config = dict(
    hidden_size=192,
    num_attention_heads=6,
    num_key_value_heads=2,
    head_dim=32,
    norm_eps=1e-05,
    rope_fraction=1.0,
    qk_norm=True,
    bias='none',
    init='uniform',
    init_std_qkv=0.0373,
    learning_rate=0.00345,
    warmup_steps=313,
    schedule='cos',
    z_loss=0.0001,
    dataset='wikipedia_en',
)
MLP neurons of a small language model. Each row is named by its layer, matrix (gate and up: input weights) and neuron, and shows model dimensions 16-111. Each number is 128 + 24 x the weight over its row's rms, rounded and kept within 0 to 255. A neuron's up and down rows have the sign that makes its largest values positive.
After each neuron's rows, "fires in" lists the words (lower case) most often at its 100 highest values on Wikipedia text that the model never trained on.

L8.gate145 [ 96 100 138 142  99  89 114 135 101 115  90 128 131 108 126 127 105 140 105 139 115 148 147 160 102 138 153 148 152 134 102 123 116 150 189 115  80 136 113 144  98  87 123 124 148 161 105 164 137  85 150 124 150 110  97 143 126 127 125  77 100 125 138 135 108 157  94 100 151 116  70 172 140  83 142 154 127 124 127 146 143 126  80 105 129  91 102  87 129  79 172 153 136 124 135 114]
L8.up145 [103  79 150  96 113 107 106 172 129 122 108 136 167 121 131 105 104 150 108 110 116 119 139 156 121 168 137 112 163 120 128 151  88 141 135  83 128  80 135 127 193 117 131 150 175 155  83 112 102 126 133  79 177 116 120 142 133 117  99 108  95 112 163 132 107 129  79 124 120 130 123 150 145 135 131 129 128 106 149 110 117 125  96 137  94 119 148 112 136 137 152 140 163 108 126 121]
fires in: "in", "near", "western", "northern", "outside"

L5.gate133 [135 133 160 133 106 102 135 119 146 119 139 143 116  87 151  78 124 135 116 116 125 145 128 146 119 139 181 173  88 167 104 111  92 135 109 125  77 121 198 163 139  98  84 134 118 102 171 152  88 117  97 143 133 106 103 128 128 124 136  88 103 144 106 104 103 120 142 129 123 154 134 147 126 149 144 114 111 125 104 114 109 146 123 105 142 156 116 124 116  97 153 149  95 170 180 133]
L5.up133 [130 130 159 139 136 145 115  97 119 101 132 101  63 106 176  98 148 126 137 119 150 140 116 115 147 142 131 134 126 149 118 146  96 115 152 113  93 141  86 142 166 147 135 107 105 125 146 111 115 111  78  92 132 130  87 116 122 135 113  94 103 178 136  91 141 133 178 147 102 144 147 139 125 141 101 111 169 127 137 185 126 136 132 108 108 128 153  91 111 113  89 119 175  81 111 127]
fires in: "that", "the", "one", "their", "its"

L7.gate29 [118 164 127 117  96 113 177 117 119 148 119  96 141 118 126 150 120  97 111 148 142 170 187 131 101 135 115 157 116 127  72 131 141 124 164 139 135 143 159 188 128 137 112 151  96 127 167 123 164 128 167 133 135 101 101 144 106  93 184 135 165 127  98 108 126 137 155 157 168 143 118 160  89 121 164 132  88 124 131 112 155  81 133 134 140  86 137 144 151 133 102 119 108 105 149 131]
L7.up29 [143 114 140 129  84 160 165  97 103 101 166  87 144 128 113 177 113  99 133 160 124 105 124 106 194 122 131 128 151 130 130 135 148 163 129 140 115  80 101 121 134 145 134  90  99 125 150  85 114 116 119  95 155 149 146  99 185 113 108 157  91  96 101 112 123 162 122  87  90  90 145 141 136 107 154 171 133  73 137 157 136 160 136 129 131 159  90 108 121 116 149 101 164 147 122 141]
fires in: "also", "now", "already", "originally"

L5.gate287 [156 127 128 147 115 119 150 155 169 115  82 130 141  90 168  93 132 154 152 108 149 136 138 152  88 126 138 164  96 150 130 104 131 154 142 116 140 132 157 132 103 116 109 124  91 144 159 165 115  94 119 138 116 133 118 145 101 139 137  74 208 119  93  96 118 107 151 145 143 116 136  97 135 102 185 125 136 153 116 156 146 128 149  82 182 137 163 122 107 147 142 137 107 103 141 110]
L5.up287 [105 129 105 105 150 136 145 165 162  92  54 135 117 140 157 129 107 134 118 135 117 123  77 169 134 121 107 124 126 139 111 115 153 155 125 137 123 129 171 144 104 137 130 137 142 146 111 169 135  92 121 134 134 106 129 164 118 123 129  72 147 156 122 116 154 118 172  84 174 125 154  94 130  92 134 200 104 167 124 123 116 142 118  76 132 113 119 152 134 126 127 166 137 106 133 158]
fires in: "of"

L7.gate235 [113 112 167 173 129 143 139 122 135  97  75  87 107 146 162  83 126 126 100 112 141  98 132 168  91 145 167 162 113 131 132 122 130 145 146 167 151 158 107 178 117 122 130 126  91 134 128 139 127 140 140  90 142 109 118 152 141 141 126  42 163 140 102 101 153 110 148 140 153 127 105 113 117 112 152 134  77 114 127 124 128 128 137  85 135 130 127 139 110 148  90 149 102 107 159 139]
L7.up235 [ 77 145 148 112 159 113 127 115 128 142 121 142 123 118 118 180 146 130 154 195 134 127 121 152 154 109 154 126 111 153  96 103 109 141 163 193 141 127 147  94 132  97 132 153 117 133 133 108  99 104 131 114 152 132 106 126  50 115 120 123 121 143 118 107 118 169 154 122 127 191 144 111 123 119 165 170 135  99 113  93 126 122  95 108 159 125 154 107 151 141 126 121 123 146 141 131]
fires in: "and", "or"

L5.gate356 [128 100 154 118  96 132 100 142 122 153 148 160 160 108 155 131 100 124 175 146  89 130 107 145 137 129 150 174 131 142 121 139 124 112 103 146 131 158 121 146 145 141 113 111 115 156 147 151 100 140 117  89 149 160 146 149 136 149 123 117 126 156 168 161  95 143 167 118 176 116 135 109 146 119 114 126 132 145 104 117 133  85 146 148 171 104 157 107  65 125 111 153 115 180 168 137]
L5.up356 [167 137 157 115  85 154 132 149 123 165 118 150 157 139 139 110 112 127 116 144 103 121 137 107 137 124 133  89 156  84 120 149 127 143  83 133 112 148 138 159 124 108 136 129 123 134 148 105 134 125 142 137 134 113 131 162  95 114 123 123 148  96 108 141 130 165 124 173 182 142  94 107 115  84 144 137 123  98 116 119 136 105 172  98 136 175 100 141 161 105 157 105 120 196 147 140]
fires in: "two", "few", "four", "six", "seven", "year"

L5.gate168 [114 123 106 156 125 135  95 125  95 177 150 130 137  93 154 112  96 140 136 135 128 132 116 119 135 147 111 125 126 143 105 142 118 128 118 136 110 128 141 138 145 123 111  88 159 173 133 170 134  97 114 133 105 103 102  98  79 134 136  99 115  98 106 101 121 167 157 166 131 115 152 158 123  87 139  91 146 124 123 143 131  73 104 145 136 125 158 123  59 123 101 118 121  86 135  93]
L5.up168 [191 115 146 142 142 129 132 124 143 127 116 123 107 138 108 141 131 117 123 109  77 136 124 137 173 132 148 157 128 103 116 118 118 109 135 136 128 103 146 128 175 110  97 128 111 135 117 149 145 103 154 140 112  98 119 117 129  81  83 128 135 147  90  32 126 133 142 105 150 172 133 101  86 106 110 145 117 133 128 144 148 167 154 111 135 163 124 142  87 118 133 111 136 132 138  87]
fires in: "first"

L5.gate354 [154 135 132 153 144  95 163  87  98 139 129 116 105  94 126 156 145 118  96 114 134 151 155 125 126 143 162 134 118 144 104 121 140 130 104 130 129 188 147 149 103 104 113  84 135 103 165 128  99 127 102 129 118 115 132  97 127 149 107 130 165 173 127  91 102 113 147 109 112 121 130 125 116 106 165 160 130 145 118 117 120 103 103 121  98 131 134 133 109  96 138 133 120 130 180 144]
L5.up354 [186 138 150 119 113  93 130 143 139  96 133 125 186 120 143 121 103 145 131 148 173 134 142  99 152 124 140 100 135  96 126 120 125 113 130 112 153 145 141 127 101 142  99 129  96 148 124 143  97  99 119 144 158 109  86  99 122 160 104 140 124 152 122 151 142  68 111 146 115 100 132 136 141 174 141 149 126 130 126 127  95 119 142 129 125 178 159 109 105  98 156 112 131 106  95 148]
fires in: "the", "another", "and"

L5.gate184 [102  99 126 143 126 140 180 107 108 127  78  93 142 111 109 154 149 109 119 156 156 140 126 195  91 136 131 105 120 114 131 103 126 112 147 140 106 176 124 191 138  98 130 114 173 136 172 126 106 133 128 124 125  93 111 163  57 131 105  72 117 131 162 132 130 131 100 110 121 127 125 127  93  74 163 166 146 126 115 126 129 126 133  87  90 136 130 128 141 115 143 138 121  99 177 168]
L5.up184 [136 185 122  79 130 135 172 100 179 167 144 128 111 111 125  84 153 133 143 161 119 134 139 105  91 133  90 127 131 119 102  99  90 122 161 129 153 132 140 104 128 101 102 160 146 184 115 119 117 131 144 138 158 161 114 140  89 135 116 148 134 129 114 101 151  97 100 129 125  91  68 124 148  98 171 117 117  90 135 119 124 119 108  74 133 103 126 145 144 147 127 140  75 109 136 127]
fires in: "and", "on"

L6.gate326 [135 135 120  91 139 172 139 121 135 149 104 139 110 118 111 102 120 136 154 148 155 125 143 174  95 151 183 133 148 173 125 135 142  85 159 118 113 140 162 163  97 104 128 132 138 148 133 131 134 169 124 115 124 110 116 147  97 159 166 108 168 135  79 124 113 117 102 191 157 190 100 117 159 117 176 114 112 135 113 137 104 119 126 124 162  89 104 149 137  99 135 127 118  89 151 147]
L6.up326 [ 88  93 124  70 128 128 122 170 112 111 129  96 131 141 113 137 130 109 119 112 127 107 142 135 154 156 105 155 156  87 145  86 128  93 104 123 151 124  91 159 135 122 122  95 114 164 128 121 119 140  68 113 169 132 127  97 150 114  78 135  87 147 146 145 150 130 116 139 135 121 124 143 130 126 137 122  96  73 145 181  90 198 104 115 140 142 110  88  99 105 166 108 115 116 115  90]
fires in: "along", "as", "met", "metro", "called", "named"

L8.gate187 [158 125 102 116  90 173 128 134 141 134  92 161 126 135 128 111 136 173  99 166 147 103  96 135 106 123 107 122 106 139 131 151  74 194 120 119 103 143 159 122 132 116  88 124 121 122 102 188 162 108 142 157 146 101 161 119  97 157 124 128 159 147 136 114 102 111 138 137 182 114 112 117 117 166 105 141 120 119 106 140 113 120  97 120 155  92 144 141 149 150 133 177 126 114 148 136]
L8.up187 [105 179 152 139 124 144 124 106 126 154 157 132 103  90 109 111 121 116 166 156 127 142 193 166 129 118 102 123 106 133 146 111 134 121 112 127 119 142 144 131  90 106  83 143 129 108 134 145 156 101 136 106 130 145  89 129 110 140 154 104 131 131  99 112 121 145 141  86 140 143 173 110 117 148 147 148  77 152 143  96 152  80 196 102 128 108 110 137 107 180 143 153 151 144 131 145]
fires in: "a", "an"

L7.gate420 [117 130  94 105 141 149 163 150 112 124  84 120 124 141 102 130  74 159 111 164 163 172 111 156 131 127 125 103 101 106 155 157 122 123 122 100 165 134 138 178 153 125  89 162 150 111  95 159 137 104 109 117 128  94 142 114  97 152 154  97 134 126 130 115 123 140 187 101  98 166 135 128 107 127 152 117  86 115 123 157 169 119  92 116 140 138 144 135 108 120 140 158 111 146 125 142]
L7.up420 [104 126 129  94 131 117 133 146 142 141 126 158  66  99 142 151 122 136 124 158 166 136 140 131  87 117 138 135 120 145  83 105 110 137 182 134 143 109 127 161 108  59 156 164 119 144 127 141 130 124 100 121 126 142 161 123  73 128 143 112 117 113 117 132 165 165 127 168 130 125  91 124 136 130 114 116 181 123 131  96 129 118 163 120 125 155 123 130 153 125 120 151 106 130 139 162]
fires in: "and", "or"

L5.gate429 [149 138 127  99 144 139 127 151 144 143 107 147 123  67 123 143  99 161 139 123 139 150 144 127  81 129 157 141 104 132 126 137 110 127 141 119  77 143 134 138 125 112  96  84 111 103 130 168 148 103 147  89 149 111 154 114 114 142 143 131 198 163 123  98 121 118 149 135 159 153 137 101  78 133 149  95 170 150 110 118 152 137 143  76 180 104 136 146 123 189 120 152 135 162 173 114]
L5.up429 [157 168 142 136 157 148 103  96 129 161 126 165 104  52 133 144 124 122 133 129 153 112 155  95 100  89 146 122 147 152 105 161 140 169 123 130  77 113 133 141  95 126 134 149 142 113 106 121 154  91 163 158 129 108 179  95 138 110 144 140 155 154 131 132 159 154 135 141 134  89 133 138 115 168 120 114 120 155 129 110 165 126 113  97 151  94 109 134 133 168 141 161 132 143 148  92]
fires in: "a"

L7.gate86 [109 161 127 156  83 143 206 136 135 136  86 129 141 144 148  99 123 123 166 109 162 127 128 156  76 194 173 135  90 152 125 158 131 145 185 123 157 115 168 159 119 177 139 154 119 136 136 134 103 121 136 103 103 109 140 148  89 128 142 123 131 123 127 131 129 107 117 149 125 142 100 139 101 104 126 122 140 152 104 112 120 114 135  91 127 103 134 123 119 146 114 126 146 150 148 146]
L7.up86 [111 146 162 112 146 125 162 154 145 134  69  85 116 127 132 165 147  87 182 120 163 162  81 153 133 148 126 122 110  99 113 156 142 122 134 110 158 111 124 131 140 150 133 144 130 137 136  92  96 127  91 100 101  89 104 173 115 116 142 128 108 142 121 152 155 144 121 131 128 160 137 121 111  91 105 129 121 159 125 100 106 108  88 103 142  94 123 147 119 119 123 102 113 146 118 109]
fires in: "of", "released", "place", "established", "built", "created"

L6.gate31 [119 127 122 124 122 124 186 142 122 102  95 109 103 110 139 131 129 157 140 162 174 185 109 177 136 182 117 135 108 166  75 132 131 133 168 106 127 172 162 167 149 113 142 116 124 130 115 123 119 112 124 131 149  84 131 149 105 139 142 110 157  98 159 161 117 116 161 112 127 103 148 111 114  96 144  83 149  91 110 113 127 118  71 116 129 105 163 111 155 121 115  87 118  98 164 123]
L6.up31 [117 123 162 101 118 124 157 106 120 139 115 111 119 104 153 167 120 111 121 124 144 157  95 131 152 118 148 145 135 119  91  87 115 106 106 130 114 142 144 133 140 102 144 114 116  78 124 137  94  75  79 138 115 106  97 124 121 142 152 120 137 107 153 129 118 143 119 127 152 137 180 130 117  88 145 128 125 131 124 151 129 121 170 124 147 117 124 126 161 106  61  89 106 133 147 145]
fires in: "of", "in", "to", "from"

L8.gate499 [ 88  98 166 148 131 113 143 155 134  90 101 140 118 137 119  65 124 127 103 155 121 154  96 136 114 180 111 139 107 104 140  82 125 148 139 118 132 121 139 164 129  87 146 156 134 127 116 146 153 104 150  78 216 118 128 165 131 144 124  94 120 144  84 154 123 117 127  88 132  92 121 145 148  90 146 125 122 130 126 128 144 111 160  89 138 103 123 132 114 139 124  91 152 103 141 172]
L8.up499 [149 113  89 168 113 161 137 114 111 142 117 107 160 118 129 142 132 118 134  95 110 163 144 129 101 123 162 135 107 109 119 143 158 159 176  82 148 159  50 125 168 123 140 104 114 123 119 117 128 101  85 128 127 151 112 131 105 133 123 124 143 120 105 115 166 110 140 125 122  97 142 135 158 116 172 116 166 137 148 182 157 118 146  96  87 129 129 126 108  90 131 156  99 124 111 126]
fires in: "for", "of", "on", "in"

L6.gate338 [127 120 155 172 139 139 160 123 138 123  84 180 149  57 173  82 160 133  87  87 115 167  90 155 107 142 141 145 123 121 156 137 112 178 126  90 132 119 127 151 147 135 117 101 119  82 123 176 106  80 137  94 157  96 134 147 114 132 125  89 134 151 116 117 124 124 125  95 140 152 145 124 105 136 113 151 132 156 122 141 131 117 124  97 151 143 123 120 125 131  97 146 150 129 163 143]
L6.up338 [122  92 146 185 145 121 138 132 145 168 108 124 122 102 154 117 109 131 138 165 130 127 112 164 120 127 116 125  86 135 106 135  98 143  94 106 133 131 118 140 126 166 127 145 120 138 118 140 116 103 138 141 130 103 138 129 125 129 104 105 142 163  91  99 126 145 163  74 119 178 116 127 136 174 149 131 129 127 127  98 112 114 102  87 124 126 135 139 115 156  83  86 105  73 146 161]
fires in: "at", "from", "a", "of"

L5.gate257 [109 125 159 105 139 137 110 134 131 146 122 148 169 115 110 139  69 171 133 124 106 128 140 135 111 118 131 130 112 183 144 132 127 128  94 126 187 135 153 116 144 107  99 135 140 186 102 152  93 182 130 123 164 136 146 137 137 141 147 120 127 112  90 143 120 130 125 157 137 118 120  96 163 116 158 133 132 133 104  98 156  80 112  99 153  89 124 127 102 125 139 168  93 152 197 147]
L5.up257 [155 202 120 105 155 136  97 141 109 154 135 158 116 100 115 122 105 158 117 131  92  78 142 122 138  93  95  85 153 118 131 167 154 108  88 109 114 113 128 128 122 111 142 110 160 124 113  85  88 129  99 156 102 139 143  74 143 110 122 135 104 151 106 119 130 150 149 138 143 107 131 116 159 124 179 109 125 155 134 109 124 118 101 137 128 112 108 100  72 161 166 105 138 133 130 105]
fires in: "two", "three", "four", "seven", "six", "several"

L6.gate321 [124 135 133 117 121 120 130 137 139 129 119  76 110 153  88  95  95 136 125 156 158 150 177 122  99 121 104 118 109 178 121 131 118 106 118 111 150 196 163 163 126 118 106 123 132 132 127 150 129 158 153 127 154  65  87 159  85 138 125  90 127  93 129 118 115 143 172 120 115 108 136 127 132 108 205 115  84 145 124 127 160 139 104 110 134 129 127 146  77 157 115 111 115  90 127 131]
L6.up321 [136 141 141 157 112 157 114 103 132 127 158 122 134 119 151 133 108 119  95 137 153 135 126 127 157  98  87  82 149 134  89 166 122 143 115  65 109 121 119 117 122 131 136 117 164 135 112 127 173 104 141 130 123 162 160 125 150 104 186 119  85 131  85 122 155 150 127 105 156  68  97 147  99 152 151 114 104 113 136 118 142 153 100 176 122 114  87 101 106  68 129 122 136 106 144 144]
fires in: "also", "now", "currently", "only", "originally"

L6.gate37 [120 149 144  87 137 142 166 164 131 123 131 137 137 107 108 110 164 115 141 147 159 156  98 135 144 142 175 143 145 153 100 124 118 138 137 160  95 154 157 112 124 133 128 136 171 143 145 131 130 119 150  89 123 126 125 155  86 125 150 126 114 117 145  61 123 124 114 150 118 130 140 115 137 112 154 176 121 132 124 131 103  76 120 101 127 124 135 134 119 116 108 129 129 121 145 171]
L6.up37 [143 132 155 121 117 166 145 163 114 152 149 155 127 127 109 100 171  95 128 143 171 132 137 150 132 114 115 118 137 119 164 127 150 103 118  96 117 169 147 119 123 148 137 188 135  99  88 133 108 154 149 100 119 128  90 161 141 138 112 141 117 144 121 128 137 129 161 140 181  94 152 120 114 102 152 149 111 135 156 114 117 150 142  95 113 154  98 120  86 154  88 126 154  85 123 119]
fires in: "of", "along", "around", "to", "at"

L7.gate130 [154 121 154 151 161 106 120 112 112 136 134 148 139  89 183 147 137 137 109 116 103 150 153 153 112 140 139 161  88 110 148 114 110 138 139 133  84 164 129 158 128 125 100 105  98 137 144 132 114  92 121 120 135 119 158 134 128 166 144 124 133 193 110 113 117 135 149 148 144 130 125 150  92 113 152 143 134 122  82 107 109 125 117 157 139 134 118  95 132 120 106 108 125 140 183 124]
L7.up130 [152 159 176 153 102  87 108 145 116 145 155 143 140 137 134 141 134 112 151 138 138 109 130 129 142 103 116 124 161  77 137 104 153 127 114 105 120 166 121 125 124 139 100 138  92  97  72 132 112 118 113 105  83  86 127 139 121 153 107 125 109 145 120 100 160 148 112  99 168 140 108 158 119 113 101  82  93  86 135  86 117 157 103 153 131 157 110 114 112 102 146 111 128 150 127 122]
fires in: "the", "early", "late", "mid", "later", "next"

L8.gate10 [104 110 154 173 132 119 170 157 133  83 116 118 130 118  92 102 143 122 149 132 116 148 120 130 101 165 178 138 145 158 140 144 127 154 164 159 121 116 146 166 102 139 105 132  98 103 128 147 161 136 171 112 165 104 127 185 148 123 149  73 143 109 107 123 123 110 109 100 129 100 118 135 131 100 142 157 134 164 126 136 163 129 165 110 110  98 103 155 139 124 113 195 122 118 147 139]
L8.up10 [ 81 113 102 149 161 114  98 155 111  89  98  93 118 181 120 118 149 129 140 121  90 144 143 146  89 196 112 112 144 150  73  95 136 135 139  97 133  94 128 131 137 121 146 138 140 128 152 102  85 145 115 102 128 140 134 144 110 126  76 126 143 149 143 140 136  80 126 118  77 143 124 118 145 127 149 126 108 128 139 112 149 106 108 143 116  91 132 124 117 130 140 121 111  86  99 129]
fires in: "on", "in"

L6.gate278 [115 125 176  85 123 149 174 152 131  99 101 151  96 108 173 144 135 136 117 153 137 130 122 181  81 125 125 137 118 118 108  99 100 118 136 127 128 148 143 164 132  98 100 107 133 128 135 130 116 118 110 100 199  96 111 161  93 154 113 127 168 162 122  85 149 128 127 118 178 131 109  80 125  78 166 141 119 118 124 134 136 100 147  93 137 106 155 142 170 124  84 164 112 108 155 165]
L6.up278 [ 36 102 148 144 111 166 108  99  92 150 126 140  96 125 144 149 160 118 106 131 122 103 143 132 106 107 106 109 116 181 126 186 132 125 105 134 107 123 154 128 111 105 119 176 173 153  89 130 137  77 141 122 166 122 140  95 127 109 139 150 115 159 139 125 143 157 117  99 138 125 134 157  92 129 136 152  98 101 133 145 119 138 137 130 139 107 128  92 129 105 169 105 134 149 172 129]
fires in: "and", "or"

L7.gate477 [109 146 113  85  62 143 156 142 130 130 155 173 117 111 144 156 129 121 155 152 144 144  78 138 104 159 132 129 113 137  99 119 112 114 174 106 165 144 115 135 117  96 160 137 166 146 100 171 151 116 106 102 131 116 108 127 126 131 173 103 120  86 113 121 142 134 139 151 120 117 135 140 160  91 118 109 145 105 133 141 158 100 144 140 131  96 165 130 163 143 134 155  96 145 146 162]
L7.up477 [135  82 119 156 102 144 100 106 129 117 158 109 108  87  91 107 141 114 162 167  99 134 162 127 150 130 103 143  80 140 113 150 118 106 128 118 131 163 110 145 103 151 141 134 120 119 171 119 143 152 157 149  99  80  97 157 149 124 178 129 140 140  85 146 147 152 169  87 133  59 145 143 130 108 134 108 114 133 139 152 164  88 144 143 131  56 145 122 129 138 120  61 116 132 113 102]
fires in: "of", "by", "to", "from", "with"

L5.gate463 [ 92 108 177  88 125 114 123 137 121 139 138 135 138  88 141  77  94 176 141 111 130 140 105 124 138 154 144 158 114 131 134  82  79 102 125  97 141 187 134 129  93 121  88 134 133 128 112 130  76 138 141 113 205  91  96 164 136 172 125 135 131 176 123  91 141  93 147 113 172 161 123 119 101 109 190  96  86 126 121 112 120 158 129 147 151 164 122 110 134 149 116 140 128 141 132 160]
L5.up463 [114 129 152  72  88 128 158 142 155 117 144 143 137  93 129  82 115 122 128 132 161 112  72  89 151 145 144 132 145 122 148  81 118 122 114  93 180 169 122 138  80 124 119 139 120  94 115 134  72 135 119 103 163 118  78 177 135 121 105 143 129 148 128 133 158  75 115  99 158 157 132 113  98 112 142 106  97 119 130 123 117 158 154 105 100 163  87 125 142 161 139 179 151 179 124 167]
fires in: "s", "university", "u", "association", "metro"

L8.gate136 [150 118  92 130 116 168 144 104 132 115 102 141  75 116 114 112 158 145  97 145 182 123 106 140 120 123 160 108  78 160 173 172  98 130 115 134 129 168 154 121 117 130 154 171 146 129 111 118 111  90 174 117 203 119 133 121  83 149 123 105 160 143  83 127 148  91 126 102 156 139  89  91 163 101 128 116 110 137 120 132 104 114 103 119 151 142 114 146 129  69  93 150 119  86 144 133]
L8.up136 [123 100 126 143  99 142 138 124 159 105 149 130 140 145 134 117 140 110 127 137 156 134 123 142  98 177 139 100 147 120  94 142 105 116 174  73 154 138  84 115 138 133 136 154 166 122  78 134 110 141  72 120 175 172  89 112 101 116 119 123 109  99 144 141 130 110 129 140 101 122 130 109 173 148 118 158 166 118 143 147  92 114 129 127 126 106 151 111 148 112 149 147 140 123 116 123]
fires in: "as", "ran", "said"

L7.gate502 [ 98 152 131 143 152 130 175 102 125 146 103 110  97  84  92 119 123 121  89 149 130 145 142 133 128  90 134 149 129 141 110 122  93 162  98 117 132 145 120 178  92  90 107 149 126 131 115 129 144 107 149 126 137  93 141 152 143 117 160  91 155 121  96 102 139 113 170 136 143 128 138 138 129 108 184 159 137 156 135 147 125 116 116  54 114 126 110 163 115 104 126 110 107 129 165 161]
L7.up502 [123 134 164 126 130 133 123 112  96 114 135 115 116 123 157 154 159 137 161 101 158 157 125 129 143 106 147 129 129  61 117 129 123 113 155  95 107 111  70  87 112 146 161 107 136 144 162 114  83  81  57 104 135 181 145 112 153 141  85 146 117 152 161 163 130 120 115 129 114 145 146 133 128 125 143 150  87 147 135 114 123 179 151 144 125 122 105  72 126 118  99 133 165 122 118 116]
fires in: "these", "having", "they", "who", "among", "the"

L5.gate1 [140 118 111 120 128 141 167 115 111 132 101 125 106  62 169 107 140 140  95 120 147 152 100 192  60 149 159 129 108 185  73 123 128 152 142 102 164 152 115 134 111 106  93 129 161 117 126 136 129 132 144 121 160 145 100 158  97 164 131  42 161 121 116 117 139 113 130 152 161 172  92 111 132 113 142  99 160 163 112 144 137 115 128  92 123 113 136 133 132 104 142 163 118  94 147 153]
L5.up1 [ 95 118 106 149 136 139 154 106 102  72 145  91 146 137 127 149 144 137 118  84 128 155 108 138 177 143  98 137 152 120 125 124 129 174 113 124 113 125 131 156  98 118 174 124 130 136 173 106 133 118 102 128 165 148  89 137 133 119 136 102 156 145 149 127 112  84 155 138 124 111 127 105 127 109 142 137 136 169 115 157 157 133 142 111 118 122  95 116 162 137 125 110 173 126 134 121]
fires in: "of", "for"

L6.gate20 [156 133 165 126 126 110 108 157 158 137 127 163 120  91 119 131 117 119 105 148 126 127 105 130 104 135 152 145 121 147 136 131 116 148 164 113 144 103 132 145 136 101 133 100 129 157 103 154 129 146 141 100 121 125  95 146 103 131 120 115  95 146 118 107 147 141 108 137 165 120  83 123  92 139 123 132 115  81 136  87 124 140 121 132 150 136 166 158 119 132 100 206  96 118 135 134]
L6.up20 [175 146 146 101 183 158 115 138 152 135  92 101 110 115  96 131  99 117 107 149 111 147 122 112 139 105 114 123  95 141 141 155 170  80 187  89 168 113 109 148 168 139 116 159 141 129 128 139 143 149 163 100 111 134 148 120 107 135 147 104 133 126  73  79 160 124 150 145 165 144 111 146  98 155 106  86 158 129 143  68 153 123 156 147 146 151 160 153 110 113 112 157 102  94 121 124]
fires in: "as", "became", "was", "appointed", "former"

L6.gate215 [115 146 147 119 144 127 115 132 126 142 127 166 139  92  93  77 113 131 101 132  67 155  96 135 121 109 197 129 132 136 107 147 140 152 105 112 139 146 142 112 179 135 125  79 155 119 129 159 101 125 171 117 150 140  99 175 138 158 136  89 177 172 118  74 140 139 124 124 172 173  95 125  86 115 184 166 117 144 116 101 135 105  77 119 138 137 114 120 114 131 118 210 169 108 174 122]
L6.up215 [163 118 106  88 131 149  80 130 129 131 162 134 134 101 104 123 130 129  80  99  92 152 125 119 117 149  95 130 119 129  67 131 119  96 148  85 151 134  83 125 184 109 102  84 156 130 124 130 108 149 154 142 158 138 100 128 126 120 132  96 126 136 117 105 177 139 109 114 142 154  94  87 126 118 137 141 119 127 142 163 133 129 130 184  91 120 128 121 130 126 139 158 133 113 121  94]
fires in: "became", "as", "become", "first", "include", "becoming"

L8.gate224 [107 110 154 133 107 103 142 100 136 144 135 145 145 108 118 158 138 126 158 173 135 115  90 153 122 134 145 130 110 165 102 131 140 116 112 126 136 145 138 176 140  82  79  98 138  84  89 136 125 142 122 112 131 121  93 130 121 135 125  97 106 131 152 123 120 152 125 113 125 155  94 135 138  64 120 167 132 127 113  96 156  90 132 139 180 159 119 133 143 129  93 193 104 145 149 139]
L8.up224 [150 130 143 119 108 122 124 120 151 145 139 127 126  92 122 109 144 149 164 160  89  89 123 102 111 103 132 131 124 146 165 133 116 125 115  94 152 163 136 135 111 140 104 136  81 148 109 149 119 108 145 122 160 123 129 148 103 164 138 110 139 147 125 141 146 151 163 112 131 111 112 189 118 126 193 112  82 151 130  99 149 123 139 112 164 156 160 137  88 134 116 184 132 122 123  87]
fires in: "the", "national", "soviet", "supreme"

L6.gate367 [140 130 160 124 121 134 135 117 138 110  98 137 182 109 138  89 123 131 108  93 188 120 106 128  92 141 151 163 128 107 125 116 107 164 118 104  96 150 141 159  93 158 126 135  96 153 138 140 115 104 133 128 144 132 136 164 121 138 147 129 177 126 129 125  93  62 103 118 119  84 120 142 132 152 131 151 118 157 123 128 117 135  86 102 159 114 106 112 172 131  84 142 126 130 141 143]
L6.up367 [140 117 132 136  93 138 153 118 113 153 119 141 113  93 130 145 124  89 111 159 115 158 127 132 114 102 139 121 118 123 127 111 148 168 144  86  85 117 142 148 109  78 126 133 129  87 168 132 148 115 128 100 135 129 148 166 131  99 162  92 157 150 112 139 124 141 128 121 182  66 112 130 160 107  97 157 171 155 133  53 183 118 152 115 178  65 120 157 125 132 121 148 115 127 137 127]
fires in: "of", "for", "to"